Weights of a small transformer language model: vocabulary 2123, 668M tokens.
MLP neurons of a small language model. Each row is named by its layer, matrix (down: output weights) and neuron, and shows model dimensions 16-111. Each number is 128 + 32 x the weight over its row's rms, rounded and kept within 0 to 255. A neuron's up and down rows have the sign that makes its largest values positive.
A block is one neuron, or neurons of one layer that tend to fire together. After each block is what it responds to, as a language model described it from the Wikipedia text at the highest values.

L2.down564 [167 143 130 135 110 163 160 122  99 136  94 115 138 181 116 108 125 125 141 101 145 172 133 141 142 149 143 119  73 189 152 115 138 128 152 121 103 116 144 134  93 179  54 120 116 182 151 142  83 168 141 163 109 164 119 191 124  69 186 134 130  98 106 132  84  98 138 110  73 127 146 172 106 134 157 119 102 100 116 177 161 106 125  98 135 156 165 106  93  97 147  92 109  77 154 173]
L2.down962 [137 138 172  86 105 181 116 140 163  84 134  88 167 130 158 128 120 199 133  95 182 135 130 137 124 121 140 137  96  60 156 165 109  79 103 111 128 107 154  86  82 166 128  68 108 118 175 102  85 171 133 146 117 156  54 145 117 142 113 110 175  94  94 118  92  59 163 121 117 116 114 115 111 115 140 177  98 153 116 127 123 213 158 120 111 136  93 154 164 153  68 141  84 171 131 168]
L2.down1072 [149  93 110  84 149  90 156 126 110  82  97 158  96 163 151 185 166 173 178 123  79 145 113 140 163  89 111 151 120 127 116 185 159 116 100 135 166 175 140 158 129 193 128  94 105 102 146 149  62 137 145 183 118 123 141 108  52 121 179 164 144 194  99  82 117 134 101 100 152  73 129 103  63 133 122 186 119 143 154 150  89  97 153  99 107 119 113 151 118 145 132 144 130 162  80 168]
L2.down1183 [112 115 122 123 121 136 130 132 148 137  56 132  94 157 136 186 142 161 127 130 141  93 110 152 150 144 154  91 143 206 202 124 186 124  95  82 130 112 163 142 166 163 131 153 113 152 124 155 154 156 112  93 102 142 176 136  36 113 110 121 139 124 112 125 128 124 118  80 125 145  76 184 118 164 128 115 135  93 179 123 142 158 130 123  78 148 131 185 123 168 147 161 101  95  73 119]
Mid-word pieces after breaks

L5.down364 [117 157 117 154 118 100 154 114  39  95 133 152 108 104 140 164 134 112 125 115 122 116  88 133 140 164 104 102 150 105 101 131 114 139 114 108 116 127 116 164 128 105 130  85  86 105 118  89 186 143 114 161 116 137 155 107 112 123 115  84 151  81 143  81 109 132 110 146  98 172 149 133 113 151 140 150 131 126 153 120 157 212 185  69 125 104 116 123  92 137 133 162 107 110 140 129]
Sentence and paragraph ends

L2.down589 [166 175 119 145 119 106  92 160 168 118 127 135 153 145 142  89  65 118 139  93 101 138 116 137  91 157 163 172  74 132 190  78 113 122 121 129 160 147 150 173 114 102 159 119 132 100 111 132  59 120  96 106  66 144 131 150 130  58 155 127 110  93 126 173 166 166 113 145  95 104 159  84  98 167 175 126 108 168 208 167 180 133 146 125 102 149 140 151 105  92  92 181 104 109 107 163]
L2.down1100 [132 169 127  68 122 169 102 113 157 108 115 147 141 160 117 103 106 167 162 181 159 186 144 124 144 118 178 142 138 140 126 172 113 174 175 134 127 112 115 136 191 117  78 174 161 132 110 123 117  91 131 107 102 144 153  49 122 134 111 149  74 143 115 178 154 120  90 134 142  98 190 118 120 161 117 125 135 108 121  91 138 144 171  92 187 103 146 154 119  97 174 103 103 128  88 168]
L2.down1190 [ 91 149 113 176  69 145 123 220 103 106 106 161 149 144 137  97 134 120 117 120 121 122 165 147  88 154 152  89  82  69  97  98 120 161  93  75 145 112 126 108 156 156 125 143 149 166 131 145  77  87 185 136  73 115 134 106 121  83 146 163 132 118 147 182  91 181 103 161 205 119 125 117 105  93  76 114  93 132 158 128 106 134 152 100  88 210 129 159 143 112 130 169 144 175 187 187]
L2.down1293 [122  83 153 139  77 145 144 107  75 132 129 142  95 115 163 113 154 125 153 132 155 145  84 112  89 153 114 164 103  78 113 158 133  96 162 125  88 163 108 213 164 101 120 131  98 185  97  72  72 122 134 143  90 131 165 149 141 113 171 167 150  66 158 157  72 121 113 155 155 122 120 167  95 177 169 110 140 153 140  63  83  95 148 152 182 105 148 113  72  80 120 125 112 145 109 138]
Spain/Spanish word endings

L4.down72 [126 117 158 123 154 129 133 100  87  98 170 158 102 117 138 198 117  62 142  99 137 132 133  95 122 174  81 117 130 149 158  83 160 121  77  55  92 139 104 110 112 130 128 231 162  81 122  80 127 165  56 148 183 102 126  96 132 138 125 103 157 110 137 140 162 121 160 104 170 142 139 100  78  91 144 129 156 161 106 108 163  61  92 153 164  71 161 163  81  92 167  84 130 132 117 108]
L4.down174 [136 122 157 177 214 110 180 129  74 149 174 148 129  96  88 116 122 147  89 203 141 140 112 124 135 145 103 118  85 169 150  78 116 177 104 196 139 127 150 124 145 150 151 144 136 122 101 124 100 139  95  62 107 137 125 144 175 150  82 168 111  94  91 120 127 159 110 158 109 132 162 150 209 161 172 143 138 135  61 120 118 182  68 185 145 147 152 161 105 111 130 126 212 108 118  75]
L4.down493 [145  93  72 151 165 150 190 183 103 122 128 136 143  95  96 135 133 105 199 107 107 141 115 180 160  95 151 115 170 190  91 180 135 152 231 127 139  82 189 163 113  75  67 156 124 156 139 182 126 131 124 150 127 127  65  91 116 111 162 168 157  78 126 142  64 204 150 215 140 121 106 129 107 140 135  95 163 115 111  95 148 144 118 120 104  68 127 162 137 106 167 111 109 113 128 168]
L4.down625 [145  62 123 109  52 115  86 127  73 110 151 137  83 110 161  84 132 145 147 124 163 152 167  99 150 125 145 108 132 142 116 115  94 169 155 165 136 120 174 185 128 161 134 104  92 139 140 155 206 160 118 127  98 143 122 156 152 140 118 126 104 142 205 138 109 165 116 110 140  82 135 130  69 127  88 106  55 152 139 121 143 111 133 131 132  67 108 179 128 159  75 178 134  59  96 132]
L4.down653 [103  43 122  52 173 133 137 139 128 141  96  78 143 123 101 121 100 164 111 180 197  95 154  74  87 163 123 184 133  95 160 184 217  96 109 115 169 112 119 107 172 128 118 122 132 133 133 134 104 100 130 114 123 114 110 108 110 155 147 111 139  86 123 119 176  99 185  84 118 114 112  96 131 181 129 123 109 195 113 168 179 148 101  99 100 164 128 182 125 196 135 132 112 169 118 113]
L4.down662 [153  85 127 129  90 141 167 152 181 109 158 169 103  95 184  88 111 105 148 147 149 154 141 191 123 142 127 125 112 172 149  57 141 135  91 130 198 126  99 160 135  95 145 103 135 133 146 101 142 134 114  95 154 160 114 138 166 108 141 128 142 114  72 148 131 169 134 131 126 159 100 155  90 180 163 124 136 191 143  89 149 162 104 141 105  93 104 128 103 128  83 153 157  88  92 108]
L4.down808 [121 106  74  70 138 105 106 171  99 147 143 151 140 176 135 181 116 117 156 102 135  62 136  59 139 159 106  99 156  98 124 115 109 126 116 163 116  97 112 118 133 185  92 151  63 119 111 116 122 142 138 166 134 110 118 124  96  85  95 113 124 115 113  79  75 159 166 149 136 104 158 118 132 196 158 170 110 108 130 126 185 142  67 149 107  81 124 117 169 121 117 107  95 107 145  85]
L4.down858 [106 181 135 134  84 113 192 127   8  77 141 121 155 113 116 137 111 106 126 137 150 140 131 135 132 150 116 127 149 129 100 101 133 170 114 153 101 109 139 140 139 126 120 100 133 126  98 119 135 130 119 168 144 111 130 103  85 113 119  91 120 106 111  91  83 141  96 136 129 150 149 163  88 149 151 129 107 138 119 110 171 176 172 128 163 110  97 142 106 170 148 170 114 106 155 129]
L4.down1084 [108 122 116 100 171  85 108 158  40 109  62 155 179 109 104 125 157 104  85 124  99 127  86  93 159 121 121 109 168 154 104 110 158 143 144 117 151 138 113 121 131 138 114  68 136 137 164  83 119 107 146 117 161 155 120 163 107 192  88 131 119 103 127  97  47 135 153 189  89 130 138 159  87 119  98 120 108 107 147 170 115 149 113 161 177 100 159 137 146 142 124  55 152 153  97 156]
L4.down1161 [128 192 112 153 126 132 146 114  57 107 134  82 179  89 113 136 108 159 131 148 143  96 107 118  95 103 106 115 156 126 160 175 111 153 102 152 150 153  93 134 167 147 121 143 128 137 162  91 107 184 193 134  73 119 154  54 132 100 148 159 122  66 128 114 147 152 136  61  91 188 100 136  94 123 101 131 174 112  93 137 171 160 194 140 139  63 100 162 179 142 107 180 132 124 150  88]
L4.down1292 [ 93 117 144 157 101 181 132 124 143 145 140 163 142 121 103 143  93  91 191 128  81 119  64 163 100 122 111  83  91 136 117 119 103 100 114 145  77  92 134  92 104 128 110  58 137 147 205 147 137  77 137 175  67  87  97 138 115 138  51 166 131 116  90  99 131 163 144 186  95 158 130 207 142 177 130  83 119 167 109 126  50 144 131 109 147 108 135 175 135  97 101  54 135 135 132 121]
L4.down1332 [120 130  82  96 124  93 136 130 123  92  83 144 119 116 147 138 127 157 175 143 197 143 159 108 137 213 102 118 107 132  99 157  97 118 143 127  95 148 115 140  93 185  76 148 154 108 129 115  83 101 102 178 155 140 169 152  67 126 152  97 123  76 134 117 179 211 113  96  89 105 139 114 133  90 175  87  99 172 134 104 116 134 130 128  90 143 139 115 174 126 172  95 155  83  46 126]
L4.down1479 [ 95  62 146 120  76  85 146 112 141 137 147 173 207 115 116 181 130 124  51  90 101  82 109 106  58 170 171 160 154  98 168 134 194 195 139 165 146 145 148 148 134 168 157  44 153 153 152  66 120 135  79 106 136 161  83 134 106 147  88 142 154  99  93 191 135  96 174 136 195 140 143 140 120 177 137 102 134 206 150  83 147 151 158 150 104 106 175 156  94 175 128 125 156  98 131 135]
L4.down1502 [129 191 167 126 188  88 138 166  38  82 118 117 183 116 105 139 171 141 194  99 177 103 156 131 132 124 119 115 134  86 105 180  84  93  86 138 102  40 117 212 137 131 125 120 102  83 105 182 144 119  96 119 133 110 146 165 138  91 183  97 123 141 135 117  81 118  75 163 152 134 117 107 171 211 135 121 126  72 115 150 168 121 158 149 170 151  85 126 151 134 108 174 104 107  71 155]
L4.down1515 [160 151 116 101 101 153  96 126 127 117 134 131  88  98  61 100  93 137 114 127 111 141 151 145  87 129  68 137 211 103 120 113 196 111 141 145 153 164 159 121 101 132 135 137 168 135 170 180  99 138 123 173  87 125 142 113 139 102 154 149  82 148 197 146 102 168 183 143 104  99 163 132  99 111 144 158  69 123 175  39 109 159 190 154 131 134 134 156 129 121 116 122 189  91 145 162]
L4.down1534 [ 89 166  88 158 195 103 123  96 160 149 115 148 127 107 169 167 112 159 144  96 168 101 117 121 132 115 125 156 135 118 143 145 132  82 152 142 130 128  73  92 124 116 127 127 132 202 108 178  82  77  90 176 152 111 116 202 137 121  95 189 163 110  77 107 126 216  85 100  94 121 147 144  83 150 105 186 124 126 117 145  88  85 118 155 121 169 177 172 101 155 185  43 151 105  34 180]
Paragraph breaks, plus ex-c

L5.down745 [185 140 141 141 112 124 156 169 105 133 111 134 139  42 138 137  80 130 107 135 158 110 135 140 126 157 197 207 122 118 136 113  99 100 104 149 182 117 147 132 126 139  88 133 132 131 127 118 140 120 129 140 149 114 170 142 111 125 109 123 138 119 165 138  59 110 129 132 110 136 140 195 107  76 109 116 155  65 105  87 141 106 182 178 128 122 148 111 112 159 152  74  86 114 137 123]
Early-clause verb/connective

L2.down146 [ 91 205 170 151 142 106 108 136  99 154 128 121 116 127 133 112 146 107 134 144  80 111 168 113 123 115 127 116 117 109  75 102 142 129 129  79 155 146 120 124 125 185 100 174 189 108 124  93 119 145 116 163 103 105 176 132 125  94 137 139 151  95 130  98  99 149 125  86 109 159 165 125 204 138 107  44 146 136  83 121 184 197 144 195 125 132 153 106 170 111 106 186  96  92 127  80]
L2.down201 [115 200 157 102  98 123 168 116  95 146 123 152 145 130 116 148 157 101 131 115  92 137 138 140 123 178 129  91 138 183 122 130 114 153 125 149 109 122 175 174 173 150 132 145 115 177 117 126 141 123  88 187 106 145 181 149  59 131  88 141 136  53 144 102 108 146 131 115 163 146 143 137  98 174 139 135 121 105 143 119 115 140 103 152 198 113 114 113 138 177 129 184 151 171 124 135]
L2.down957 [123 189 160 142 149 138 149 130  98 100 162 151  93 106 146 126 139 113 163  74 184 128 153  75 187 108 189 143 138 135 142 146  68 141 101 153 121 167 117 147 166 157 198 132  86 149  68 113  90 180 111 114 124 171 159 131 134 171  86  97 147 127  84  95 105 142 124 143  82 154 185 118 134 155 184 114  98 172 127 144 137 148 161 131 148 112 118 153 153 131 106 172 109 157 175 100]
L2.down1456 [137 116 142 160 124 111 119 113 111 136 139 156 129  70 147 135 163 154 101 131 131 133 137 165 117  64 131 146  97 164 130 147  85 168 114 240 117 122 110 116 158 164 172  99 156 114 101 106 142  94  82 165 109 123 157 137 114 151 175 171 181 135  99 131  90 121 141 174 161 147 105  99  61 145 129  96  97 130 109 136 170 168 149 164 159 147  98 117 133 118 125 146 105 113 205 166]
Sentence-ending punctuation

L4.down151 [132 138 168 184 102 158 109 172 102 123 108 149 109 162 105  70 142 188 158 139 146 137 190 128 152  92  90 155 111 165 151 151 172 144 123  92 117 167 118 107 150  94  49 116  84 138 178 128  83 100 152 161 162 154 150 146 108 116  69 148  71  92 101  81 120 118 159  67 150 114 154 122 215  89 144  76 159 130 140 115 156 150 122 142 109 113 120 185 155 109 168 123 204 122 108  97]
L4.down173 [189 159 132 127  60 158 212 128 124 134 127  74 148 125  77 144 100  78 149 115 148 185 134 116 118 162 151 116 121 148 121 180 125 123 167  98 148  87 169 122 121  86 127 102 107 162  81 142 118 105 113  83 118  96 138 153 130 144 111 150 140 107 109 138 171 109 123 158 140 124  52 191 150 147 163 123 135 107  76 179 112 135 165  82 123 212  86 175 139 115 132 177 134 176  74 125]
L4.down226 [173  77 122 134 142 176 136  96 159 100 149 116 116  48 152  91 103 200 130 197  88 130 136  99 191 152 140  94 136 150 190 135 175 103 124 164 148 100 103 121 114 157 156  75  96 115 134 136 129 118 104 106 109 102 149 127 134 101  78 141 111 101 105 137 163  98 123 174 115  89 105 166  85 141 110 119 147 133 186 150 100 170 147  93 149 163 121 174  79 131 153 151 143 147  87 138]
L4.down258 [197  72 147 125 118  76 131 133 154  71 143 107 153 154 131 133 125 116  43 108 100 143 209 176 203 135 131 159 128 139 126 128  96 159 138 117 111 128 126  97 109 153 153 142 115 118 136 153  63 165 118  83 156  51 158 139 119 119  76 133 138  67 149 160 125 109 120 148 146 149  84 123 169 154 138 144 147 120 102  69 110 102 115 125 171 163  11 193 111 101  78 158 142 124 128 161]
L4.down315 [124  90 118 100  99 165 184  71 108  93 158 177 167 125 116 155 140 130 132  63  90 150 127 132 188 116 124 108 123 124 120 106 159 130 162 144  82 150 135 101  80 121 114  91 117 131 129 125 167 127 143  96 157 149 141 153 142 169 126 161 116 140 119 109 114 149 174 143  72 165  83 126 169 171 137  65 154 142 107 120 102 101 108 153 113 144 115 176 130  79 142 115 149 215 159 110]
L4.down413 [ 79 109 146 118 175 108  94 121 133 107 139 108 139 155 168 144 124 150 139  84 145 150 199 151 172 111 165 163  97 144 165 114 121 143 109 160 139 206 111 171 116  91 138 124 146 151  84 123 102 171  98 141 172 125 114 192 170 124  76 111 107  94 115 139 119 117 129  91 109 122 113 153 145 112 133 133 172 152 161 122 160 154 121  86  85 106  67 177 164 155 139  99 156 168 122 103]
L4.down436 [161  57 146 159 126 155 103 106 202 115 129 129  95 155 125 151 124 134 141  70 105 135 110 122 152 133 172 133 131 138 178 100  99 161 177 128  45 143 192 176 133 118  85 149 151 118 168 110 108 171 150 117 154  77 221 121 107 140  78 150 129  60 107  90 140  83  68 173 165 139 105 158 114 119 140 177 102 178 133 104 118 159  81 173 124 152  64 131  95  98 141 111 140 206 147 169]
L4.down470 [ 72 109 183 159 163 172 139 129 164 163 149 134 168 123 132  99 112 117 105  73 108 107 102  90 122 113 206 142 161  85  88 147 180 104 151 164  93 151  83 139 113 151 194  86 176 119 143 109 141 134 112 123 114 163 163 180 126 130 127 140 120 107 135  99 104 111 156  84 172 124  89  99 167 104 141 124  95 137  77  87 193 178 156 135 161 139 167 172 149 110 131 135 142 102 131 168]
L4.down568 [ 98 185 126 206 109 176  92 144 115 111 119 105 141  95 199  99 157  90 126  82  39 142  96 127  81 163 122 134  52 116 155 173 162 114 164 117 100 128 151 156 155 157 133 100  80  64 156 132 107  84 134  98 123 123  99 111 108 138 153 138 113 112 148 120 102 138 138 161 124 123 141 142  87 115 197 126 224  78 144 106  67 138 185 120 119 176  60 137 105  96 129 146 106 141 116 120]
L4.down657 [122 145  85 127 142  91 148  88  85 154 110 138  63 122 152 107 128  95 123 154  94 159  54 121 120 107 124  95  93 138 128  98 139 159 128  68 107  94  92  65  92 175 144 185 179 161 204 181 132 114 117 136 109 121 183 164 183 126 164 110 157 121 133 145 172 151 114 112 155 152 202 118 135 127 159 197 144 159 137 126 173 125 147 115 197 137 128 136 114 155 117 146 140 108  95 148]
L4.down827 [183 100 112  85  60 131 158 200 146  95 100 160  99  98 119  79 122 103 142 165  79 108 134 138 142 105  89 110 121 174 163  92  65 196 175 138 126  89 154 152 177 130 101 165 178 151  83 134 108 152 109 168 129 127 186 114 108 128 131 176  75 162 156 169 133 158 108  99  88 122  85 105  94 158 135 139 144  86  82 151 125 144 157  52 107 155  94 143 172 135 116  72  80 121 133 158]
L4.down835 [161 162 161 162  99 149  50 120 183 161 121 143 171  70 195 127 129  93 151 152 159 100 148 158 115 142 157 126 102 136 127 174 158 151 134 193 114 119 194 125 115 126 111 136 123 118  93  90 117 153 154 137  97 123 121 171  98 176 152 108 157 112 141  96  75 160  74 187 192 162 159 111 160 109 136 104  96 150 103 166 125 137 190 102 121 168  77 136 131 100 119 118 130 127 161 196]
L4.down928 [136 186 103 148 101 156 127 124 165 143 184 123 170 106 144 170 131 104 182 128 143  99 202 141 143 127 162 103 125 131  97  67 150 146 107 119 127 116 177 116  61 127 140 100 117 109 126 138 105 178 115 136 113 133  75 120 132 176  96 116 186 102  78 104 116 146 134  96 182 101 170 120 193 124 165 117  80 120 174  72 143  91 118 127 129 139 118 154  87 107 138 102 151 224 176 142]
L4.down1079 [119 154  92 133 110 107  80  99 111 105  86  81 124 134 186 117 114 144 190 122 155 115 116 172 117 111  76 118 174 149 156 122  99 100 186 142 133 105 152 139 124 188 142 133 124 142 105 154 153 115 118 136 130 106 136  87  56 116 152 126 117 136 169  89 172 112 149 113 114  82  75 142 101 183  64 144  95 122 191  85 129 105 122 167 104  79  91 154 101 175 109 106 156 142 126 141]
L4.down1169 [113 114 129 144 147 163  86 144 153 127 126 163 159 109 148  95 126 119 153 126 104 131 213  88 106 137  95 122  53 135 137  95 112  93 138 164  81  33 172  99 135 158 115  98  71 133 131  89 105 107 134  95 109 108 136 156 102 131  87 137 117 135 109 156 130 109 145 155 164  86 152 156  80  58 196 117 175 139 116 124  91 160 137 147 149  65 126 133  91 141 114  88 162 191 145 121]
L4.down1184 [ 77 151  90 138  94 122 126 157 102 144 138 146 134 186  43 131 115  94 212 165 161  82 140 104 158  86 186 137 145 128 121 110 121  97 124 178 111 159 115 118  93 144  93 119 187 107 158 119 151 163 161 128 110 110 106 151 116 180 128 107  92 100 132  91  85 143 124 162 136 209  94 154 129 156 136 130 134 118 122 128 140 138 107 161  90 107 119 104  80 114 164 131 128 144  95 114]
Place-name endings

L4.down44 [107 177 122 143  63  92  58  96 129  99 185 122 106 109  71 134 128  87 121 162 126  62  96 122 147  97 135 118 159 127  98  77 123 139 141 151 132 143 140 113 120 121  51  82  74 164 126 187 150 114 102 139  89 146 160  90  90 106 151 168 124 193 118 167  59  89  74  88 134 130 126 146  65 163 148 140 122 125 112 165 131 111 159 115 179 124  84 101 110 197 131 100 118 113 111 157]
L4.down145 [182 155 146 115 162 131  52  84  98 179 145 119  75 131  83 194  77 116 127 119 150  82  67 101 124 153 125  90 121 105  78 100 148 153 151 161 186 137 141 144 141 113  79  89 181 108 154 139 166  98 210 166 131 121 159  55 111 125 179 186 155 108  95  78 125 142 133 129 142 127  77 152 159  94  71 128 146 109 126 138 119 138 117 134  48  97 142 134 128 110  98  97 111 145 136 176]
L4.down161 [120 103 154 193 128 102  97 140 150 123  77 187 138 150 144 178  90 144 129 126 107 142 138 156 138 120 133 146 121 145 153 120 182  87 129 147 119 124 131 132 127 120  79  82 132 164 131  88  98 185 179 129 139 146 105 139  67 127 122 219  94 166 167 132 143 211 189 109 114 137 147 114 116 151  38 181 150 149 128 142 150 117 146 131 145  90  93 136 124 101 146 103 146  85 136 196]
L4.down577 [ 91 124 170 198 131 125 100 162 165 140 165 153 120 174 157 171 112 178 132 148 159 149  80 120 105 122  77 114 131 151 167 154 214 132  96 119 158 151 110 161 150 130 159  89 191 129 134 100  98 162 171 192 153 139 133 107 153 106 147 180 111 182 122 160 125 136  85 127 148  75  86 121 154 169  85 150 123 133 108 108  84 126  75 147 139 116 127 161 132 105 106 104 134 124 138 124]
L4.down672 [103 137 116 167 146 132  97  71  95 111 147 132 129 182 145 117 139 115 105 143  74 174  67 109  77 132 104  71 199 162 148 137 142 107  79  93 109 140 171 138  97 118 158 212  97 163 100 130 126 158 148 101 100 139  96 106 127 171  92 121  92  97 112 123 184 138  97  95 172 140 137 119 121 119  72 101 159  95 111 118 181 124 146 148 126 159 202  97  40 136 166 127 130 114 121 173]
L4.down783 [124 127 112 169 123 135  75 119 108  74 113  83 113 122 184  90 156  82 197  70 107 111  95 185 141 123 139 142 117 124 113 169  87  70 189 132  88  96 140 138  98 137 133 102 168 128  95 102 115 140 179 105 162 127 123 140  48  98 177 140 124 127 148 196 104 169 163 124 168 195 146 146 109 129 152 141 182 113 196 110 141 106  60 104  98 109  89 159  97 107 135 107 121 130  94 164]
L4.down792 [106  67 151 180 102 196 131 114 157 163  95 155 153 146 180 162 127 116 131 133  93 127  79 109 106  99 114 179 175 137 119 123 168 161 170 114 102 109 101 124 154 109 135 104 130 139 109 111 132  87 129 147 137 115 120 154 147 128 122 174 122  90 161 107 115 151 130 139 100 148 116 153 169 119 100 104 104 135 128 142 127 109 132 127 120 133 171  83 103 191 162 154  70 171 168 137]
L4.down830 [135 155 127 121 116  68  36 163  74 164 124 122 129 180 148 131 150 149  95  72 151 123 127  92 122 137  69 143 140  89 159 181  97  71 143  90  83 158 167  97 113 170 142 170 147 163 118  85 142 144  56 119 207 156 130 147 150 154 152 109 148 132 131  81 198 135 233 118 143 165 177 152 105 119 147 118 162 119 150  68 169  86 112 184 103  83  88 160 107 142 123 159 130 147 141 101]
L4.down837 [174 125 143 144 149 104 148 146 154 135  56 131 143 121 153 103 178 148 118  68 136 145 139 129 153 133  77 134  70 128 146 170 175 138 168 177  89 108 154 159 102  78 121 112 142 144 182 191 152 158 160 130  91  57 106 155 148 116  98 132 100 164 130 136 100 137  56 153 171  46 115 144 176  85 124 190 118 140 153  98 149  96 145 121 144 216 153 151 105 156 100  69 110 123 160 130]
L4.down846 [129 132 174 113 108 101 128 151 108  67 107 159 157 160  67 112 110 134 102 195 134 126 186 161  75 119 104  98 160 145 143 121 166 138 178  76 136 134 165 152 122 116 133  79 137 105  88 103 135 119 170 170 158 142 135 147 136 175  91 139 134  51 117  99 121 152 114 113 100 149 113 158 107  92 119  69  97  19 137 110 139  88 158 137 128 151 127 158 132 161 144 123 122 164 116 105]
L4.down890 [109 109 145 152 142 128  75 154 164 122 133 127 177 136 129 159 154 145 183 111 130 110 112 133 175 159 132 134 163 115  93 103  86  66 180 187 119 128 124 160  99 144 170 103 122 128 131 189 116 154 196 154 174 120 140 127 129 147 108 209  89 182 105 158  95 115 160 122 165 108  94 173 157  90 172  91  88 151 112 146 134 141 148 160 130 108 178 137  77  85  94 105 116 132 165 175]
L4.down971 [ 79  52 160 119  97  92 133 103 102 150 134 149 139 162 138 142 150 149  91 134 122 106 138 165 167 171 114 118 155 137 152 182 114 157  58 130 201  85 111 161 130  90 103  64 131  91 140  58 144  79  66 106 141 101 179  93 104 116 159 162  72 170 108  67 177  64 138 111 139 142 168 141 106 107 149 141  99 139 157  84 121  76 122  63 135 134  94 133 125 123  87 121 136 161  96 152]
L4.down973 [ 97  95 120 147  81 111 129 106  78 108  73 150 152  74 123 146 112 132 142 149 100 144 102 209  98 146 131 126 103 111 127 173 119 130 107 153  75 131 172 117 161 117 146 132 129 114 127 119 150 124 132 164  45  87 136 143  92 149 139 122 119 141 164  80 162 130 146 129 151  88  99  83 169 121 133 155 147 128 137 136 124 178 135 120 142 170 114 100 140 187 128 151 143  88 119 183]
L4.down1186 [180 136 134 121 136 119  59  97  85 139 142 196 153 138 105 127  97  77 132  97 120  75 136  87 110  97 131 167 173 160 157 157 147 142 166 133  40 135 174  87 136 173 109 140 113  83 102 140 152 183 111 151 141  69 140 183 131 155 104 152 120  82 116 208 138 179 105  90 153 120 141 133 107 162  88 137 144  88 148 112 137 141 122 103 119 206 134 195 156 122 130  76 109 141 155 146]
L4.down1366 [ 61 118 161 129 153 141 137 139 115 167 135 135 112  88 166 140 145 122  91 114 140 168 140 152 202 157 140  85 166 106 119 145 159 115  98 159 138 115 123  90 124 105  32 115 145 181 126 160 137 131  77 181  81 177 119  56 102 118 159 128 161  80 130 195 137 129 156  82  84 111 178 175 128 137 173 164 152 123  99 130 108  81 146 175  89 161 129 142 142 132  79  63 109 115 145 157]
L4.down1411 [126 118 111  92 169 164 162 105 132  98 168 125 195 132  86 142 144 101 136 157 121 171 129 123  84 113 130  82  77  81 141 158 106 142 106  71 120 178 149 142 139  77  99 112 131 133 148  99 112  89 163 103 195 159 109 131 158 133 113 161 149 126 117 126  85  79 144 154 117 157 141  87 108 195 115 179 123 126 185 148 132 111 115  92  87 109 173 149 186 135  88  80  71 118 189  88]
Existential there verbs

L5.down354 [156  85 126 166 153 112  81  87 153 130  78 134 178 132 135  70 118  81 122 144  96  85 218 175 124 107 181  83 120 146 150 107 101 140  81 159  99  92 108  98 145 117 155 109 146  85 138 116 167 128 158  84  82  74  98 127 117 108 100  97  84  90 121 131 122 145 145 186 105 130 106 132 166 109 151 103  87 156 110 137 115 100 119 129 148 147 144 128  75 117 145 119 175 163  92 201]
Place-name endings